Weights of a small GPT-style language model, trained from scratch on English Wikipedia.
Size: width 160, MLP 640 quick GELU, vocabulary 2048, 4.65M parameters.
Architecture: RMSNorm before each block, no biases in attention or MLP, untied embeddings.
MLP neurons of a small language model. Each row is named by its layer, matrix (up: input weights) and neuron, and shows model dimensions 0-159. Each number is 128 + 24 x the weight over its row's rms, rounded and kept within 0 to 255. Numbers have three digits each.
After each neuron's rows, "fires in" lists the words (lower case) most often at its 100 highest values on Wikipedia text that the model never trained on. A number after a token or word is its count.

L10.up291:154119127134096114110123152140165113133117143132108112121135103156165152083124112107169119105088170102171122144154126149118115164131144116149119084139108178170126143156134158137094124142151130137101121104105163117120111155136111123106066134114123134139157100118195167056120067094098162118153156165114111125147128119126134105138143163126115131130144165151156108131133116170102105151097141158108113114121151148108151102096161130099143121111094121156121141155142127149106124161128162
fires in: "he" 62, "who" 11, "here" 4

L8.up465:120105127166117162061148134127132154114123101096146130158188114140074129105124115143164145088109134152158128093112087124157109160120111124147155121125119147142160126120124115131118160154140099103150151123112181140126146150123161126106153122076126111143140131152114088105127068150092116166134167105158115132159142130156127161141091140120116130122118146153103142182143143106095080114122123131084163092110139137125098119114126146173138165136102163136149138135133133115087144141106164
fires in: "which" 33, "who" 13, "it" 7, "residence" 4

L8.up271:139143143122108114108141136105129178164113145131113115145144144113136103135112134159095153126106132107080158112097142150148126138154113127102149105151106096102173162105111159146127165089141095087114130142136121093130092129137117155104098150108110130206142130101082115121110168157134113114141134175108082111153123119108143130106067186133111125090142145072112161181123110106118107118115121123093160130135139135147169158182131119121100135122124140113140097128132147139121144107103140
fires in: "that" 40, "this" 11, "either" 8, "acquired" 4

L2.up114:090124136126151105113119148138118142141131104128117151130152106141105137162134163123161135098131103134090129105102075118173095123063128139111123107137102149134091124116092103122130164131150126114108114139115125168187122100132128143110100147116167131136103131122115049133116115178108129098136171135131133117121103156191104095144094109169070129168102145152130130132108122102158098116094122126103151127118144137113086155153145100168152093112147124147167102126130115128112151155141123
fires in: "for" 36, "of" 11, "mf" 7, "everest" 4, "preceded" 4

L8.up211:152096149136102177127161166144110146153175177133101151138119156137122138125119137103123137127123133111105131133131155146106132176103117118133093104143089163131153114119105157135138150137121103140085107092121091132130098151214154137098145139167159133149149142124092104121170153162124107116135101111144138099137141123129091131108156107126126122082099122139129112195091079145109138147164167131127175132100113116090132137102124116153109151093136147132108111118112105113078115148133132
fires in: "in" 20, "from" 14, "of" 9, "approximately" 7, "by" 4, "philippines" 4

L7.up164:150159150136126159150131126145139144126130119117110089133127107119158125137130137146111173148102176172125134141193125106140133110118114144150174172115143163114125117107088135098111150138114155064149125118132126114129128173140115148129175163160070110124103146076152114150155139131112135105142107174102105134159123166094118133097065140138137143121131141113090154139087110137132139128108135163155129101115140161150149125162122124138108120133087136162100102136119093160128141123062130
fires in: "with" 51, "to" 9, "via" 7, "withdrew" 6

L3.up625:161113144104124088092119129099152152142137137101112116173126099106143185147111115151150144087138118132127159105145086147147154116129130113123094107129130150118173119132096059083105133123138137108151106080092124151147076141146151173103142149113117107181136176101159114163135169149077117112113164128112116159143085114136157148133091116112144141141122128114143148127148115138126136131127158124142108143121162113085117113134122131102093082143117169154136095134102142144137086113115130
fires in: "performed" 23, "produced" 10, "directed" 5, "performing" 5, "competition" 5, "produce" 5

L2.up164:149110115118098120099111114133083136095138106115148121126138086152148113129139139104156136142088123140105188117185127114152128135112137127147106142106144105118127128102171131136103140131175071139151088172115095129148154124112131133112116106134134140103135119130148104174110132110151111157169119117118104180107132085142093185125114124129120085156108138137108130099129096139123088095133117149132122073138127119119124155113071110173113114109145150083106094125081123113173119152084141
fires in: "philippines" 13, "transfer" 9, "transportation" 8, "transferred" 7, "platform" 7, "popular" 6

L2.up572:100104130128111130112163080130117139089147097126152092137143094117137148155098076115112097099148148127131118141095181127106118138103087121124102141151150090113113140078131133117148106149156072130130120154113129103166119121145117125154107171124150116165141134205104095137157108126138090126122123157150139133085143149135160146112144139174127109129103111170114151094139119143159123185133100102163158110118107126128135148126088124140107111113158106095128097137139172112153148085140137
fires in: "the" 51, "fc" 4, "detachment" 4

L3.up126:162119136164127141092160178130128129135130147125147132153132154155127116181131129135080117081112101144143144105157125117136116139109104111109121111097113113093140161085103164158064130114138136115101144127115094120164126125149156140150137150168103106163163165097142114150141161121147122147197132139107095184107175094126127133091100121155132154089128162146125164163119149125122163141155122123119102135096116163119160148126130102114093099104118129138130132154147149106118146096092104
fires in: "this" 45, "the" 26, "same" 13

L2.up306:115133122088127136138103146131127126110158144106118121131121140135166126153120118135139123089119139138111189155168128101137137180119149098139165145146122135142154120151147108098132170120143125118161142143163122103167145137119140086128113133111108150157103116121080076156197119133108125153140163105122145119156099121151112138174060123110111091137119151142133131136125119177126111132187159165126158111161121089127149156134085126124135102138177119133134095114094138108184156095113124
fires in: "not" 44, "as" 15, "cannot" 7

L3.up35:120103178139161154108134154141083073083119132144123142154123130128137114135146173104161106090138123157144112154109101092120118136123119093130178122118135157087142120102104092109127143113187081090169134136113150128144105120126117130070154115146113137124071151063136122126134129151152142128180127125102112138131133135158143117137077070123085124121140137145150149133136113146154118131119118161142163133155133123110103139114120110135115110125131143156148101138073107150167117132085150
fires in: "or" 19, "as" 12, "performed" 10, "of" 9, "for" 7, "performing" 5

L7.up330:155122164152125170130148138123125107134149126113138107149096131110136110138156144112099085100106103115091132113127118115108150099151087142113097128137114115118184107085136133110120109088125126131157130162067136108119113164127099145101131105154102105131098089114151113134125124102117120127202136166103102158112089090109138118099096103161120159080060156135122145135095110112094099170110153129160170160104121158168127117130095115126136110156126111102118128130107136151148108123119154
fires in: "and" 72, "best" 5

L2.up264:162116123151203111112124122136133164117137157124112089134116117124116168132123153125145126091103129142099170176097101098137121143086098126095173133114101114106103132106158076153132117085132145089161132078120108129153154152137101178091181122110144140140113132120099099113112101126115104105146142129098152135115095115149108145122123115115126155124093154081088148134134136128104118137086117097144064139119144114138110164129121098103106108107127166157131110159135114113140117146131088
fires in: "by" 36, "of" 19, "composed" 5, "owned" 5, "created" 4

L7.up51:136145109152094122126140110109154119132197144139114143096171098119133135137146138141125104132094125122118153166158173152138134133092100135143149207114074168158132127099086121128135153117152173126180154110118134086104128097141100146132150137118109113184101131087110108100148104094133091160109147128110151134128128131125141122125156157128115128122112144107083090132121108163109129180162141117117152136118111168110165100125123122174113147149114138124119126168144163139129157099135124
fires in: "none" 30, "therefore" 9, "ajax" 8, "niflheim" 4

L8.up194:119127129114161149119175096088143137147116118121126135124119114154151098137126138154105169120131105128145111187124098119147103124121128134130089139127132157117150141127081139116108157099129113064123089110181160118141135134138137139068136101147148139181176096125136086106115138122099136085153105136099101094150127120104089164148100125100140113141158148103109138147187092128137102123094126139140164110100090108139143116147112113109113117176107146146119097159145161143133148111119179
fires in: "two" 13, "that" 12, "both" 12, "because" 10, "three" 9, "four" 6

L7.up398:143132112129142168126137147102153110100112151129107093175152111126102136110148167115136107144121123149133137106123109175137121162125134089102139133123118128129152123150138162159120146120149135096130121130134143125160104142177136124146156167140145115177172105087155128139107109102102140099124102083107100103149130126114186143073133115102107114135104127124161177129157114124095065173100111163123133125140135116115137193126135122098075131130096120131142087122120082119105158138092170
fires in: "0" 20, "one" 13, "on" 13, "1" 7, "an" 5, "2" 5

L2.up220:130054119173076127113159123166150128151147097095133108141085110088138123136106149107162165107100094122173155134106161133144149139116079127144126143154123134140157102126146088103124170084127112103162098137147109102124100130120153149084178142101103148145120117142122145131152134149112129150136149125116150155169094123133163128138108168130121098118153135174132095144156111132098171145143135139099125148099077175116101109150135134131134129143124118160156103142119118091118114162119141
fires in: "or" 68, "and" 14

L2.up65:131122159125144155080124127123144162147130122138152122129149100136153174107159108129148105078096109093137129134144102165106126148123100140096147089125124133137102142144119114120118143125120116127169114135091161105147071101119143127129152112148111120158114074103166102156151106135178134178151146160110151069103104097093142123163104153125108145121077138112100137151123114158128147093120139114100146086124134161165124144191121126127127184119130158107143082112115154134139114105142135
fires in: "also" 71, "its" 21

L5.up263:101107112122135143134147107128108163097112165092174091131118107111086139148108154113144091125127159119116129113111106121131112078087079144129153107118101085114103172092102138091127126096113133149121114145091115144133095166161150129098113130147081106176122179086090118115163142125084115082117122117153144111106107144121131111116124157139128135123123127115081119131124096142112130178150111121107122161108082163145123092097143134138144111120108152167151116123131147115077133081129118
fires in: "by" 30, "of" 24, "old" 4, "0" 4

L7.up229:148107100138139173135139125105158126120169141133115108127098119139169124094161138107132113147071106125107143151161113139162140119078180103129172131156084109098154099095166134119155121109155137116068129154086126098168140190163119115129097134122114140121133137137145125132082144097183101131159128107151127086128085113097124165131092100160175143129104164118131099128145123153130116146091104131119119140122129131153122136115130123140105124138123123155095119129082121155139127145125170
fires in: "an" 51, "as" 5

L5.up555:144109169138159148123158113126119123119129157120094086163114130135131156131124122139127097116104150157103148114164107146154120150133081086114133178153129133090170135084142134124124135129130123088141133143133141141156107153182091139137083124136140140123145129102102115124152149090138107170139156152151109160090157086139166123141093129132120158107135173093123139142153163148139102157087113112100105124081141121102091135101109113110139104121118089155146120160083083102178135093149118
fires in: "his" 28, "the" 25, "first" 23, "second" 5

L2.up99:120135105112164161140116181147137160126132140156110091168141137150102117140148175105127102145065116176119122168112140140171138147121063117117114129159132122110105137140157167135085171116147104096132141149104098117142149127121135123081129073151078125124151129108153155134151111120127138131143137087141097113155094123111137140164058143162146126124095133141109116144131142132094108117137088138161125121172123145144122110108118117102139126117167148122125124158117096172119112134126173
fires in: "or" 34, "mi" 10, "none" 7

L7.up616:126119144144092115127140144147114115098117152139142097096108107092170147163118152145104110121132092162130149156141147131121130161148081093121144139144090167101152104141079146119117145119122106108157121143141109098125075154174126102120131114176123105185137132069098117131155125060103136142171100127122128100146118110129115100123098125138117112101119140085100135131113139120155120129131073151087149145118121106131098080134114118130119137126138155112159110146157135122099183087124170
fires in: "the" 74, "kill" 4, "of" 4

L2.up580:153130116122115168149119106154142152108152110155169100150102102145144110145111129154123128120124175174135120133099139118145107145104138109136148176120136123119117114106085144139115154104153108104136105130143127070149119123164132159136132108088106121119110103084094048129114126138091144149189151121121139133108104158094133134164089089142129166115142134144144141131119145151126128173101110102151164140109112109140119101112160126112078110120098104148153147145063176119135109096152116
fires in: "as" 47, "including" 8, "cindy" 5, "fighting" 4

L2.up297:163114107123124140127123136141108145126092135135122130144142135086165118128128131168103145140130160095132131149100143130162105157138122092131117134109134140100114099108147187126134147152150131093134128150161104181155080184086136097137082162139111152111106118079121136145123097117123111125119115135113145136173136142145104165133095080132107089128138126100072175146104113123097124152100147117112116109125129121093070146116130157122124131128170124097116076180098105168147144124114155
fires in: "the" 54

L5.up381:148119086121106159144132137110160130100141109098122098166141116160139097123150178109145133111124152133121129090133079151146123140121157141141110129123124156142107148121148125100095167098140130113129100118101099110087151117148161125133116110121086107127184174123115116106127096091094159133187133158152125160159132135116167156145108105151118094122101125180152107159172100139109126148071107146130187119100139180104108138155122127114142098129083155134092116141111117118128113117108120
fires in: "he" 35, "in" 21, "a" 9, "the" 6, "here" 4

L2.up522:144115124108115130148142170173117148121149114144125095162127103127150136142111139138110180114093144104106152127122146096182087151138110087125157151099086100092118114114143137146094195113160124074130084131109107129113072152126164146102142145111119124131122154089101136152127121075158127131144145106150129156091135087108131118167108155147117114124107143128120166137138139153148093120082118135140173123154123106131071120162106161133147151118120121164103091150139118129142134127106139
fires in: "an" 41, "the" 9, "provided" 7, "any" 6, "including" 5, "anti" 4

L3.up411:130120073093117153148096177147121173099104114091152161117105098104075135144140145122111102116113123118126138143125107101140099166049089130100116109122145084116059097141114146105150143111137118093146115136138130127142106157133122136136087106135123127160100125104129117160147117138150123118126131121124137109118091157145119128120151138117150113127146171140087076163164082163105142141118122141093133149124150095110130142129089082124132127130118161119143102095138140137125152101136066
fires in: "of" 34, "role" 7, "ivan" 7, "for" 4, "niflheim" 4

L2.up629:136125113076147112145123111125139137153153122148085129144124136141094129128123101145122127128102140140097153145092098125112069136105144136088150106069101135156149163123145177134131125102149127146174124101110141133115065149109131117110168102136108140151120157113139112103116090157096089141174168144121139116120121114130126151079108134133107122156098184125129150141180126112160103145108113153139174118167164144127136136096151118107104103164155101116151105147147163078117150131101148
fires in: "two" 21, "also" 13, "100" 10, "three" 9, "four" 7, "12" 5

L3.up585:203115146146111117120140105115125160093135173129120142140135135136089142106147098142128106137078111131162118131122135138141144118091141131166090116128110124143121101114166150136093149153163116134097144141102141135171133146172138169124113150101125101161104111120180124142111147140174097152180173120106096114115133086130111176133149120133076159141092134184126137170137089107128099104104088141104121139091118115130106096157150125095110133113119098128154124146123119156154154139129142
fires in: "it" 38, "the" 8, "its" 6, "this" 5, "pts" 4

L2.up209:148135139135149145096100085065132101101163150142125142135135147139144135162166117114140105161105137149167172138123105135153130134149147093138119180117161076114141148133136127112118141132103096114159142129128151176143122159177126163148127162132107140107162114132098139158140080117104086119135168111115123098151145075140137105163135125099122141122128150085117141119100096103127091092093111128147105136100133123095142153103086128130152142118151106106128105109139144067154136076112119
fires in: "2016" 14, "2024" 13, "2025" 8, "york" 6, "2026" 5, "2023" 5